config.yaml
d_model: 256
d_mlp: 1024
vocab_size: 512
attn_scale: 0.0884
tie_embeddings: true
init_std_down: 0.00349
lr: 0.0119
warmup_steps: 0
schedule: "wsd"
decay_shape: "linear"
batch_tokens: 131072
seq_len: 128
doc_mask: true
MLP neurons of a small language model. Each row is named by its layer, matrix (up: input weights) and neuron, and shows model dimensions 16-143. Each number is 128 + 32 x the weight over its row's rms, rounded and kept within 0 to 255. Numbers have three digits each.
After each neuron's rows, "fires after" lists the tokens most often just before its 100 highest values on Wikipedia text that the model never trained on. A number after a token or word is its count.

L3.up487:108076100118105166174103120190102112119125163165137124123171154116127077107110187150113148173137114113199172082163139199155136123107106089176131107169169134151116146160087110121125096114118121174108136140093122101116131112069123116128088125133091109092158105153058151129105089121184123097161167141144082137078167134095066163127133136175175097126128158107128115108174130129158122095138
fires after: "b" 25, "o" 12, "l" 9, "t" 8, "er" 7, "ra" 6

L5.up781:153068120059093134153117141115090142108191117132124148131082189156130135075120168097138123165154139080113147112136050106167147144152147162115107093173161106139095134150074167091135099163091139115154063139096113179141135100177182158113086100126103161139137112110099128111160090114180112173153121122144147199099145113127116188120120102175179129126166187147136172157093185107181117130109
fires after: " J" 17, "re" 9, "p" 8, "r" 8, " g" 7, "er" 5

L3.up107:169134108155098137135133164151149132118140088122117156095146140121152185116097143099155146052107157142149146150119175114136146075108139163151187175090082130129075092132134143098081107132162146122169108166142122098089107108157104101106104126089146116109059104078122082155144140160129091100156136109123163135132164100091124145090103074149190111112128071106141099148079123137120094133066
fires after: "==" 21, "===" 13, " |" 11, "." 10, ":" 9

L4.up270:141116189178148135132112116109153130121110144091128104097102140151098107171109114147131154118189076146145090099176123124134117140104209103140186153174142140143078122187152178064120081137112115122156179123099094063138157092133092137184099092109186225170086155110104109105086120165110148152145109105112158131179120113156175133094117067104161083201153067140127128112152170120098157095113
fires after: " e" 34, "o" 12, "r" 12, "u" 7, "ro" 6

L4.up289:118068155145104097166128132138153121071116122139153135141114107180113139147164078162165115151122177184148135150167082110131144152110111113146153084076135126127132119090081154142168076103159157137190121115109135178169128095185149121101193147190172079097152120120133099129034122118070120157116124108088106176159083166089110191143162090097140156151143094131162177080082094124117129109096
fires after: " I" 22, "ill" 17, "l" 6, "er" 5, "g" 5

L4.up410:140133101092099121168162179093128165172133136155140092165137106148174126151114117143129128095144115139086143120126112114143136183066160173181078095077117155129170125138095175109148150101203145138127178182108103153150113101116124085098124086087124106160156114073112064144109189094155185125163144117106107196184142108137116142167132078152044080118174128160128144113167113145098101094132
fires after: "r" 32, "or" 18, "ar" 10, "el" 8, "b" 6, "ed" 5

L4.up867:138081126173141143084168105173105132103125208080094167119153172085171113140119137124202164159100151158129156142097102164101167164134124189128105183103153119118115101117097135118125129108087109132116164101101095104054186138145124099128130145102161128135070080041144118143127143135151127107120127120160117113182158105145108158123131106074078141134121134176141175153106094160059180097124
fires after: "b" 16, "y" 13, " t" 11, "ou" 7, " T" 7, " s" 6

L4.up409:131216129080160148132177133081081117144130111138175119101118128190096150144089157110165114166063079179143156094137111152099149098132158160134099112122152099096062165187144154077148107123054118099095129150067155103153177153156150146185146114135117156147107172122111128132117121085171086111185144113117136122100167115092101074123099129110163124118062119174113117095092121127131085116071
fires after: "ir" 39, "e" 16, "on" 9, " l" 6, "ic" 5, "he" 4

L3.up247:138195179105058139111061110068162115110079095168144107147133147111075119133132142135123127123140127093101106100148157190142084125111087106096118118095150192122153104187161100072122102113151101112117147196192166116121118115121200132166117153102140125167154079091089134170115151072153132112172134181125147142116146110140157147162104101150064120128147164156145133074147111179180130144109
fires after: " th" 30, "h" 14, "ing" 10, " ch" 10, " Ch" 8

L5.up33:136156052124146174142159111145131129107165097210089098209113142130167128173054085114130138173090114103119109132104084149123118149173122143151145097125124109107091181100129142047128136138121140140150140131182156124129171099157141104146178082135137147089144127114110109182097138176129061150127126139072113151132148098105162147126136138123091135144113112145175123122110161099087190046055
fires after: "ad" 16, "n" 13, "ic" 11, "p" 8, "en" 6, "m" 6

L6.up560:086143096082151117124161098097131078107134141077141109137103190094111148098122085112135186175119166070140150157092111137172119097089176145122147094152129073139116141149096146122140089160130103096129129112124228176147151139080148184135072115157092113107122106141083135125134118162183172141104088125138168151131114135172097148129050115179091097117177099137098172110143139151117124138097
fires after: " J" 24, "qu" 11, " N" 9, " se" 8, "id" 7, "p" 5

L7.up354:188120140147113110067148110112133137154088175096136148117146179141157160130147163113160153076126154143188075158137105110073138118163068116134152144109163154124078151111142121192149194155120142120153123164139164105146110138142144145092096117130142086158148114167063116131123111093137113134090166131103139161110149108145121088138102112147107167107109089094151079102122134164053036118122
fires after: "|" 21, " the" 20, "-" 7, " an" 6, "ak" 5

L5.up259:107103166142148101115161116109101198208129145133176120071148208204131088168121137095160155102128118182194124150143116125111150101121141144142139120170102111135114086118171147143157154124102192150112125098126162099129111100095211092149085113112100137119173161102112155158079134132148162115138157124108152088133136158116160088139119148066163081132135078136143144082139112131157142137087
fires after: "le" 28, "l" 12, "op" 10, " Ch" 9, "n" 7, " t" 5

L5.up236:165157118114116153138098169139127112118131119180155118186082116110118108098164151148152108100124131119083143105107178126084121199118125072124123054126140106116131235089119193102092148077129145146151125107109179119123137122209085098145084175171172089146090138142184084144127167115187136157122155192095130120116150172105088140094164149178170103129148106167136104167114172115161148107156
fires after: "e" 18, "t" 17, " le" 8, "y" 8, " de" 7, " " 6

L4.up961:125083139090170200090182171105173097131149113166088106193164147141094109103137063096172115160097091151169134152141093131101185144173168063148173122096087089159129164164150077131139083148099141096104139088144112190098128090123080099112121080104123084157121167122169141111129068137116149096134153126119098136108127091143176110113125149076156140116169121135163147143062160098092149135138
fires after: "op" 21, "c" 18, "ort" 10, "et" 6, "s" 6, "in" 5

L5.up19:169141143147103153105154110106167150093176096127134120139135093117167079060154161171137096211140115200138126184173098170131112086059117110128127112008166087099114097140123143122137148127166104123104193146146127137132125101141099086084134177131171151129125082095100080163076127170138123167132187072162174181126151189080123153175141125112163138199170121161149103146082110128110156118127
fires after: "r" 11, "0" 9, "ar" 9, "g" 8, " m" 7, "u" 7

L5.up897:153147098138121050172127134171072120153124108176087135101124131076102137175189123141117169151106183167168102114131136168108150115052172145061123167152153113062122061188175126124140134112187108115127141121128170156124127134076120108137104134107110173151114166073132109144104139153075138174155149123185168155104093111121150144106090136109131152155109122132177089168180124081127096149095
fires after: "o" 21, "in" 13, "e" 12, "i" 8, "p" 5

L4.up79:122140092153107111169126166145172174112106203157173152140132087130187184116156165144135124068078128217076099157161112108207139125127160090091171147102160084129111091084129140060130089159176150119114198112095144132146107138152144147073140173158141067103117120036082121154110154128123111135143078111110068139194169170134133142161139125033129119190134118104149124133130132137048128118093
fires after: "f" 22, "g" 19, "e" 15, " is" 9, " m" 7, "l" 6

L5.up940:107122154123152117098166128153121090109129156139148201144115160126129130119137114106090092156143159183113122185128067103109196159153113121134087073166100114118158098178148104088138105136121160119132162112130180101147105097121137073118147100148095104125108134065162131114102127058137147133142185115080172123077100093121152134144123178161075119088124164143124091089171124148100130182173
fires after: " o" 23, " s" 20, "r" 18, " t" 10, "s" 6, " p" 5

L8.up309:105104125115103119153141115166087183128172173121175143111072107168150153118165109133083188079141051110168162131118102130136113119100072114136145131149132080097139120158176134126147080152107125144149118151141175084115121151095086145079084114128139108100189139130144166177065101152154150161141166127128088105089111122128135186119089141163166153134090141119176113162137117123104117118184
fires after: " L" 16, "if" 13, "el" 8, " l" 6, "l" 6, "o" 6

L6.up397:196094130155084132122138166111095154113129089151092107102163123089191131159190163083143129125193126122133142206117098114110070147133189142117087150160119132089143158179119136123126159102137098137098123138151164103117162026096144175038115173120152134158087171071126128113158175141166152123100108045133143131111085136154166121125089143129158153100110127091122102160209141071141157105134
fires after: "h" 25, "am" 8, "o" 7, "w" 7, "i" 7

L3.up755:086108204121112124144110176086116171087157135146070080117115143154186170112122129131178182104100119103132115092115117149096095145141102118093148112163151160180087134073106096094100134098120122128130187131097105152193179127119111122130125145159075158086149145165080173136057166143097169124154146161090114135157096072138105134053084093175084197118092138091143111101136128149117125140093
fires after: " on" 25, "re" 20, "w" 15, "is" 12, " f" 10, "v" 8

L3.up376:159172144097138106139138048116156161136116135119135195106167145138110112105137095082089126114137121136147159141132158101124093121139175117181098104119083148107172137182144153124111099076147158137149236132142135174181139133116138110196140130172087154099113111098100135116132119083115165139151134145154157092172123133122203113169098131101102134132161129125131112120165120117071104166163
fires after: " an" 23, "s" 12, " t" 9, "r" 7, " pro" 6, "th" 6

L8.up606:147154152210113078109141161086160189172097189153176123125144124138121133099111117158115086055121136154110098171110122156110174199087129141158113112143139091176121150126134150137156072098138084153118167123104113107135086111110176090178166097117159124106094124111054089078113140103118144056097150123149118130132187133084116111143152178114125125170147108083182169109118092090127176092173
fires after: "b" 26, " (" 12, "l" 10, " l" 9, "m" 6, " al" 5

L3.up88:115137145082160086119080110124151175152133148135165132094142121210130133205134123107116152109176141134147141131120127184125183096098153112072127102091167123134120094183172120062158141116107108127135085120125151121130078207060170116140098070139028113170111149139102181093083086108178066161119183173151149089091092102149148208069138102119133198135161110140148078136156130059158179114119
fires after: "l" 15, " M" 14, "r" 8, " T" 8, " Ch" 8, " L" 7

L12.up990:146119156152149103110121071153155120187149090108166106125100184105141128122136117127102122097108125144120139128136087129110180095128117143111148105158077102192180095146110102156114117152152144068086144152080106127169176061107169145131110123141164125168138127093100121140110186116108110148099162177135164182122076151094150110172039190178116144155149077118089143171113081128086165156107
fires after: " A" 25, " was" 11, " in" 9, "A" 8, "ed" 6, "," 5

L7.up225:181137089145094203109136115104169108086156124133092136155119112166155094152142106066135143127141182177152115094094079138070117138132079196135137104146160099156089193063124087158094173142089129193110109100142135143141101033087125113142122087106164106101169081175085137182079082123098107172135140106143100110053128129127139163170124163086116140098122088109129108142127175149178159109083
fires after: "p" 24, "an" 9, "ap" 7, "m" 6, "en" 5, "n" 4

L3.up361:139111155102167193122133137074105153130087140070091143136092161156204108119069145083123184095144140138107114124159127139104116180097132179082082082053122126059112188136036167181143153110135133137095152110086127143187137174145070117107107103180113130127134073111173200135088146196101187115171114118164120173118157125106159165094157156171094107138183109160115099075109142128128132072108
fires after: "or" 33, "r" 23, " 19" 8, "e" 7, "u" 4, "re" 4

L3.up114:144104117122162169135092145147141127145151187146089156152137106132131132155144156089151103083142132144121149103151141109082158145108167093139156111072142121129076093148127128131103127100183193142209142203119178088124089132139112091098162116142176115157080129095121127121128125163126097084121152203133116160110166194109177145068109045092139134127174143098169091121057148130182155098198
fires after: "." 38, "," 16, ":" 10, " |" 7, "ut" 5, " and" 4

L5.up977:117113138156094102111201152070085134115154124079109198110085133164132132113111136166185151090149151134087109161131087110101148131067128126154119094131167110106094108121138193133167101073172059115113170049087164146169090056157137145129085070133148097120135166196121122104128146179128161127181180136137134178146120137133040143115146113088148121113125141149104161138134131098090139137080
fires after: "ro" 12, " pro" 11, " d" 10, " p" 8, " U" 5, "en" 5

L3.up640:168124162099121084118075165158128131123101127068123095122070219097147181171147145115112152185148112122173143154041126094097159151104104115092114100125179146102136126165140103115107129142114152115137137116119115090192168110121159124138126120106127102178128175118078130117116129111124124168145101114152131123150121131146145156096091030107187062140183108162166053123073105115096154119086
fires after: "r" 29, "ou" 13, "es" 11, "ers" 9, "o" 7

L5.up633:186147159197094136093118101163131130114176169118085183139090118110131149189137125069093137152141149092072135190117094121122144095156090133160167145119114132178163154135101121117146129134143128111107178164086121181167126154166090168094073146110088150153104129113054146128113095144136098199144107122133038104157102151066091048121175070127126143191178129126124136135107108141103110137130
fires after: " and" 40, " w" 5, "," 4, "or" 4, "ing" 4

L3.up761:132157116173133086127072130103093122131080122110088087114189140151162118091119104083077147130093081117082102129179087172132138085051146167194133146155153116099078072157149170122114081126142121121186094114062119085074155120127112168192089101135104138114061173107118121064138144142119067132074115115154151095215101116138121146110185177109144113161099191117118160163138136139156115080161
fires after: "l" 32, " p" 13, "o" 7, "g" 6, "r" 6, "i" 6

L5.up339:196155149105140182162127181160126133127163129124116108103113196070101094165099135147092137124090098115177172210120104105087193150112106090120134130125121114153123198163130149117170042124152165208118100089128139167052137156109147100096124161052104076108114177140132091082160157193110111146118149167151166105118105157092135096096104144057146157120148141150153113086104135125111110176109
fires after: "s" 11, "p" 10, "or" 9, "c" 9, " v" 7, "a" 6

L3.up62:163100145131188220094131129161105069162059128186133096053161125121131143077185138136161202109076133101157140101130145163109136149170131131112125120145085112096199101150100120132134096089169145152164111117130130179122103088130080127095071064101159157156149136116141111162135167088134127113074132124166093135161064123117145133145164128189153112206126083134096125110171098132141140131093
fires after: "u" 19, " g" 15, "al" 7, "r" 7, "i" 6

L5.up162:141120130138104122115131097136112131163111097158080090159151178159131149144162164104207199133139099159129158080127121181127074147155098109118171174165146148127150115136144208089068124088089103131149149153115102181173176099139154107121125083106162119114109201124100156136142084084178150150194100054121142123169136119117055139054138123099062144146167088126135163117139133119124085137155
fires after: "o" 15, "ot" 14, "on" 10, "in" 8, "e" 7, "n" 6

L4.up928:168190104181104128164167063101142177142162137088149173139104111089167125099156104107106091126177120138219134211130130167108204153097125133150126121181141152131127130123100188102168132123146090172140133143096087155119086139147160152196141104144141094128066153117060130152113154179136135106165109144126160118150072081124163112158155172114085114188115041156133163122122105175085149109143
fires after: "h" 16, " l" 16, "m" 15, " " 11, "o" 9, "r" 9

L6.up284:154104145129087123123111101115144137070115122152082125125101172143174141114155147168130125162147089171148170119109154167065042168137128056144235168193085144176084139126125146096160119134149130106136192123098152141135172140172146116142173051171089151108133159121091110097161124157147129121109160094158120115069128117130093093141085135116149115092137110123173104158169118099143144098174
fires after: "n" 20, " D" 18, "in" 6, " T" 6, "en" 5, "an" 5

L3.up698:085116125146054125154108083079120091167152163161158099155140141148117134144112062144131128143127128148131169134127059179128081101116131159139091159177117039148148159145122172146100178108121136182086124122080081128137131110144145154073132150090132147113162164114085123136083125090111161137190160168211104155143088103084053155099129154098145154148132134152195161127102111174073110119128
fires after: "ir" 47, "on" 7, "r" 7, " t" 5, "if" 5

L3.up900:145159149212103181129077147135149178118100152143113154125118106109139157023143158148117185116099146116165182113056076110110137133147109130076152043065086139139148173140105171128166170152118147128157110164090172098151122121148152127143095130100109159152104146065088121155138123133114109146114201139113093162131141131131129138144143164111106087194124127133074111125140129116162123116134
fires after: " g" 11, "v" 10, "i" 9, "ar" 7, "c" 7, " re" 6

L6.up324:125135123121095116145148136165114087149180087108176156133140123102132160113153072142093136107135085136146134137103125194107113189119125108118092146154139128126220053100125133090103090115146120142146125164121146181146121114140125114155166107085164122174095043089058188125131127149131099109144084154091119076195056151115129124096092101135158101175140128104120164059103154155075198115124
fires after: " A" 14, "r" 14, "a" 12, "l" 11, "o" 11, "j" 7

L4.up96:115116185086144113142068131136129151123108120126120159138108152151105124124122141161081109175109127127159144126187098128151099123138166117130139111095135204089159172149108159147150096149156182123070164183137148094100123143091100125108091082118105203098160067134126135180099149130129119128155176122131085159122145144127183117056122107142082171110144178141111085148125110090139097173129
fires after: " K" 33, " G" 13, "id" 9, "k" 7, "c" 6, "G" 5

L4.up95:138211087158122073079154107121121124125143095116116151085120131110158194144123037134186151156113131151088200091140088175190136125135151147128192150130157093143122096130141132066134128091134185136108121155125061166178126155128114092144108123142121120144090151150059125148150131051143120136138153072189168136123094142155093130079121077170177104134090174153099132154076128092132096101138
fires after: " b" 26, "b" 22, "h" 9, "p" 9, " s" 7, " m" 5

L4.up286:057147164146098115125188130105078181072151134137107123083167137155192107116196168090109126114135105123182152116127119141144096123130155105128156137168132072169113139135096087106184120095121177125113093102118154121165184098123134164090140134136126134138129105072102141138200068160128134099162151100184108185061128140117096105082088136130198057150161162107143065134119110118144057136153
fires after: "ter" 32, "h" 24, "re" 11, " T" 5, " J" 4

L5.up18:084131103126113111172144114170170171084127152131104084116203134080129111129125156125139145122087151089107132140137132161132160078119151127083099133135145127157136143203134199202141127118171194128086114117113086162035113158175112163094106114121107102128087192134171111112171121110133128166102155095166148065087106149121137175113114112108229156087117114152141137130161080084092106129133
fires after: "a" 11, "s" 10, "ue" 9, "g" 8, "t" 7, "ts" 6

L4.up547:166146113171131192101191157147042130102158169100154138110110050142132117105152127149104091105065108150159115131080098142133099209155096166103144155111126149131130127180098136112102133164096154090102229085128121161128133159071130103152135171131106147116127152147139129136133154114157144122081125175106080133158105113105095201172114098161069116071130130130174147147113141124112111162144
fires after: "nd" 19, "im" 14, "r" 9, "v" 9, " b" 8, "er" 5

L3.up424:101080134117152104120092143064121180138134185081112124104089120164093155100114142101070095102125060132119087130163103171167100140108128147174138144150142122123144115178161161125110079112155179164129112093093106108111129146082173144098142097090169127057108176121119111124153078097104145124164116150136069200144135145090061120140098120109175070148172107165131131114098128129073201082059
fires after: "m" 30, "if" 18, "on" 7, "a" 6

L3.up359:104081142062168137103158117140148154139136151147144122086156090148157123141134103114125147106176164108162128131096098179122153098138146108115176094152180075093112111091111135072106090161156114124123167094126109098161104136151154156196096133124106179109213157090176110138145167112086086092075153132121136086173125112078144145059092136131162125143191089147127097168096067083173145070098
fires after: " l" 15, " L" 9, " s" 8, "al" 6, " pl" 6, "l" 6

L12.up738:125131140135177134091099132195080113159114087140157193056095096078097102207181132108079095087151149091128145144160134124148157240145129132178125070123123072119192133094178178071119127087171099149173163125139193095159104136135172062151099104143182087117146141156109106139109151138142074181151118133115155113153109099114121231114109146136153117038140184153159102153104165085150164145148
fires after: " he" 15, "e" 11, "he" 9, "ly" 8, "y" 8, "o" 5

L3.up454:162196125171052140142139163112129133165120123160089189131105095115128109156108115122146111165124172133137127156109135134121151113165081184187099118114135168165125113150072166150104098180132155126185151126109139153081088157080174130113126108142061110117122156089127109119120071107142113087094159174103098051121191087116159122102081157104057103127163098154138145126155097069026184057135
fires after: " Un" 23, "d" 15, "p" 10, "f" 8, " al" 7, "st" 7

L5.up283:104111114100102079143123141127095166160135171179093145126121112121085113112188108094127114091165099098104124159095117152146100168154155140138130198129160127116094112154099171168159060166148137060039175112111084093088132125109154083126145111125162162101124191121143143133048103077180104143117089143134056106148158143117115130082154130107144150072078124155181130176146152159053085141143
fires after: "in" 25, "v" 19, "r" 7, "and" 6

L6.up1021:174134131125122099096130146068158089143135139110105137067166130074139147193116157081151137099190149157148117106091073061056124140176125143147144193103158152142140139171147130152164178091113135102169135119072156120139134121114146181110161146090165097114103192057086089112161112111136153135148137138126132089136160097152133102121147178096122135159062126090113168107100118092131087089094
fires after: "i" 17, "a" 15, "ber" 8, "w" 7, "he" 4, "le" 4

L3.up817:112236149132149104139117162213136127117112131120160119044134151107119124096170131106124106056128156128130137112140217121132159144111142159125187149124098145142083115167140124161178097150159119121139134084176094200060125146182134114130131109126156123159157124143066163107131129086102155090139119157146054124161088108124102185019165102103147116132094131101121127152128145142105105071128
fires after: "en" 16, "on" 13, "an" 13, "in" 11, "th" 10, "n" 7

L6.up467:141181205117130125117097130124092177079099169069147087100120097159130154109127107101188116135102126135092107187100170147080130092117120087153077145151108102165163142170112103129113144129143145185156139082152122215064140174078146110114140104168102090146124206108195098134103155163174085086132181141119175120142187091106120145101185109087108114113083171174080127136161108139117148106098
fires after: "." 46, " |" 13, " 2" 8, "|" 5, "\n" 5

L12.up989:156111163122048132140097151122137136060147112147061148117108144127146126121080141092116114086171149105115148160118118111099190085137111089114183161096089111137071176137114156121172211105132154193133144185121179139157144179186101129131116083112137145102110098126098138143148148091163062178149133094100129187146153142164105120115165076089147111153103065116136108144139128085100135120103
fires after: " |" 18, "," 10, ":" 9, "-" 8, " and" 7

L5.up748:121127131128135163127127140104147157107163147144158076123143160095059159137100077130180092143237108075143122112088138113095160137089099169144098070145068152149100098175182145166157112118097145110122179179156108147142106157097117153131160075111123099115113126120128176151119135106177128112099148134166160048104126080095111107091132136137143019128108128188088120081110091176141147159183
fires after: " W" 20, "ou" 19, " w" 8, "s" 6, "m" 6, "h" 6

L4.up749:141167124129122140130097128170116128102105187075111102169144134192116086120120088110145111151129144176162139113105097170091146078074126061103123115109148153110121102121169177129160167100136176141143090131063113148101142108116119120079122076131179100136074149154080135135124122131132170113116106160092119129112086104077214203153083197048197129112120162138067158134171160203092087079105
fires after: "l" 17, "t" 11, "h" 10, "th" 8, "ab" 6, "w" 6

L6.up370:128118151160127115176169103096117123140172129167082086064152159115117221152129075141100124137096114168087119121145126171135137180147165114064139123144150166133128070103074147113141134135134134132167070155108084115097201123125105112114130059138152116137094163169091087139064176118179170155122203168121157111170100120092149179103144059114122151171039141108136189110132086103121092155050
fires after: " B" 20, "as" 10, " b" 9, "b" 7, "ul" 7

L12.up660:097153118115114090077130118092044108092087139073146111136107176136197088162106177143100148181121156127134138141131052083155113116121106105185137121152130115150165121135050152141125166131140108110190104120106096157083119106160137070119205119147135146110146135125186152119090119146134109143115122100167183102172095148178073197150181104174112121150143074139144124104069149047071176057091
fires after: "er" 25, "r" 9, "ot" 8, "p" 7, "ill" 5

L3.up461:141094125134177084125118120084167126130077118101104132122117210046148128124142131120139132145134108090167155137151125072127124093122135150132166153143148164113079105141170126173066109097135104159092195090097132137141169100099051150135135150119111113199127187095122152201095133113121103160140185111168101178127135064123112129108178145146160142121088177177131110148105107063110210109092
fires after: "e" 21, "en" 20, "y" 9, "r" 7, " O" 6

L3.up652:120108099144202122120078131140106173106105153083067105065136101186135108100166118093165132165105176126118132178149123114202101117137120098120110061102147130129186142079145079160105169121117161147141189081157162154074175101077091143090097161088172144110161137111114096207140104171136125099153091158149135139123083103146146117060153161114147144125144088155111169133079116186099158137110
fires after: "it" 20, "b" 11, "r" 10, "v" 9, "on" 9, "un" 8

L3.up595:086133140040150164117157160156110087159131140152131158030139175144130099089084115122151128099145136100169134145148130134141045128166186107155113117110131132154143144123156105108159101121053146128121122114070117123171142109147068119123114132098112132075112163133178106158107120109166177092183107111120140179167174140099113139087121143119155086129073162144153061070081106143082105136131
fires after: "r" 21, " A" 11, "re" 7, "ter" 6, "i" 6

L6.up997:132186104131076174099109089173113140175154128148135145148156132134134112150039067083139108111084092145117137100124121115123056113179101163103123114169175093180239119140140109095151108170157130132101077140126126166156145101195156113128117145101137111098103162079142115135079124142157142109095132106159092102145038128104099124179124122148152148139097092202118080068090129131085145127113
fires after: "if" 23, "p" 7, "|---|---" 7, "r" 6, "nd" 6, " or" 6

L7.up968:123130129155152127123105146133193124160155144063105138098135176163181143072118153124138180107142189120100073105165162112191112150172188138097137112159075203097088132142146119134165130103113132092178094102139140059106134131123121155194103107123181121160119100115130100093137143126090120088102114141114114110140129146154179180121064175131146136089158087160021145166184142129130153132122
fires after: " J" 23, " R" 11, "an" 8, "," 6, " S" 6, "ay" 4

L5.up187:077156111180103117144139144088123112123124137084131074073170134133163140129142195125164142082171120095103099103133138130135101151082191117138148125096097171108094135136137154149108168113134120090124109118148167097095121082096185087124137098157152144163144131077056133107135118091202123156147160182127086160122118140120138101137105124173152094090137173088096086111074138139146146136170
fires after: "h" 29, " J" 15, "i" 13, "am" 12, "m" 8, " S" 7

L5.up714:101106168113094107112099093149136093098162088136113103104169113120124090141103149122174083170174098116151155070118078096137122140098126176156100081094122145178141137200172113114096108126122190157089151159154184154115134195130096079093077124128139157095132131171191113140081107117178162148088149144158119127108170089136158155115136110124070183118128090138094098140147136121145160059117
fires after: "ist" 23, " m" 10, "p" 7, " K" 6, "w" 6, "k" 6

L8.up894:139162100129157088133121085091176056126129093094150129068132137114070130075111146100118175111127180190127149104157156093112149148107189142100140137111097168099113080148119050135201076131136138076188146126135140170121151149089148120130121130122197173178162105054122081066166088083115084124130101115123116136098143105126148106159088103129152119110136082152168164112155091106149168158128
fires after: " R" 26, "ar" 10, " S" 8, " M" 6, "g" 5

L3.up720:134094046128136115084141136117161075184145087117105127085108163155160125145140107110125146126139080116134113111148123144109086105132110111092161125123144171149077108136152166129163166173109231130161120100116145092057136162115101129176092111138141115115081129163108178114136115146128112098090134149154165096105111127129178148141156065113141137177147123122083176142149161164094065062114
fires after: "e" 24, "ic" 16, "l" 7, "B" 6, "t" 6, "b" 6

L4.up727:118160146084172150104123164104119162132155092146133113127169187124124097140061106129149143094132134092050096132155160142127127141125112153161197163179082058138098139102169120091124186146118119151116145137150081116133138089123162148159114045112174159133121132113075167181099144100156122079106101156100120133118156159122113164141163186103141135149097105121151126092130076143143142115125
fires after: "l" 25, " s" 15, "en" 11, "u" 7, "ation" 5, "le" 4

L3.up244:160146130168167121159066074115139116094112134104125139124123102165058144100083110112172122142121099166143183152126143153142114127129154124095144054069094157112192160155182100094126081158104110137172158087111165177061100135099131094168162162140158140133134104090114145138123124150120160073190171163118112113153099122105121118137086140168129093092120130104151131125151076194157164114147
fires after: "ad" 19, "b" 15, " b" 12, " ch" 7, "r" 5, " Ch" 5

L3.up661:109123149175128163133128148109137184153082157125139063073098200140148128079118129166139112132115166092101144114062204166142147132084153143149205108140088149133122134078132199148132122119152110087164104091123164155089093110144113136083098082108077095105125127116158126136104146081079127152122121163109112184087108094118143143112117122097151191130127159132166075161121093096151088139104
fires after: "or" 21, "n" 14, " W" 13, " N" 12, "en" 5, "ou" 5

L5.up192:156146168132109129145094125105131101069161077145080101111082146059144135128150147121132127133167111114072086138074100127114148136168206113148122150114143092119150134148139150105164110107097105135134151122151099109119087095098168127123088102122190109139106101107167133119153131139160123136117144120122196164138141159201126074140143173074141123141098162065071188136074095070134126152125
fires after: "i" 16, "ber" 12, "n" 9, "w" 8, "av" 8

L5.up554:083137114129140105087146095125133124142124178140135087136102169112129145173094116086110144144182092118119181206076183143080135095103091106108163126097158077120125125179163152158147110129104135105135111128100088138053081163097125068159118151068088084110174063170170150140161131137140114177172149099172147153116122132090167151147155208072139144132113137115130129140078142128144031125133
fires after: "c" 21, "p" 14, " St" 12, " at" 8, "t" 8

L6.up350:081132160125152103133092086156102095077108105068081127093094110136171104104099166108143128084111123121137147160207126078106122193183130157159184127127180150129133163148114172170134156110125144167113155141113155170100067077123208175168123168162080086117117097084107149052082123115142113132074126077128141142120145140128147073139098104102154137112144119108168153149152158084104149140115
fires after: " A" 28, " con" 18, "d" 8, "on" 8, "p" 7, "A" 5

L7.up257:157175148045133131185069147147118172076089142101177139202112100114145132162115149091120152082135175143096137207126114145053115124152194078143157148148134137106122153054070100188153147148145095138160121037141131122133155113114139083096115173062087089119129168077130145170112091176116170115114104162118154126145187121126127110133135106160098112124121158156152189106139080123119149150134
fires after: "-" 18, "." 15, " " 14, "\n" 6, " \"" 4

L5.up50:184102171110098167129034099089097130119128123124153131137127158144122127081149144065164134139158162191097132151149132078091045122115107135130120091202111187134136164159112142119102119128096167145094187136098159105123190075114076129122128184133101149180126082163056138070112132078183189160129141095084132097091133153161196094108143141157066108122167103102127167146104155106143122120128
fires after: " the" 22, " E" 22, "n" 10, " A" 8, "ay" 5, "ly" 4

L3.up618:145116113165098129085080077149139146122175138124124166129122117123121101052097097086136145071122117163138067151106178149076093133113177145125091153164032167094142099146093123115050219136066118148150141161143102138127177069150104125134156204128164175104157133070091193160158152119132113093135129128125087155131172122172153122153132138106087105080123122118154087146145114169071137098129
fires after: " con" 27, "an" 25, " I" 20, " A" 9, "ay" 5, " D" 5

L3.up505:053121108104086130130139138162114137169154138123148116128152152175125136120079081127092153147188150113160163184129138137069114115148161155109154064118116087080224144077090183154142108181147080124146097137146145127164102185142083098115167117174163161109065136132156214080134095151139133127139139144145115161165123136107126136135086077157120067178161140160158100134139130137158150153202
fires after: " S" 27, " F" 14, "u" 11, " L" 6, "t" 6

L4.up348:107149187145141113138097125136103167111153069087148183138107103094167188091106166112125173079199148122130104166122130139216079191088167145204220126149139161142102110118154136104138138115086137127126103121128118111099148143126142067077128063116150089138095133105096156119096094135153124150143099109123119086109163073125081121171091195129133134096099157102140124115104132131140114071129
fires after: "h" 20, "m" 19, "o" 6, "s" 6, "th" 5

L6.up384:121095158102207079094177134133153079095130152167150127119090154088145078131101141141072098119172126148113124117136130065103168140172103148149150141137110078150178164181086149069141141163177131098130128157175171120118106088114165126057138152106156064104146080070109111106170136094171114095108140118163149158116098178060160175110072102124118164138151085064169176176152093108126121137149
fires after: " al" 14, "oun" 13, " A" 12, " as" 11, "A" 6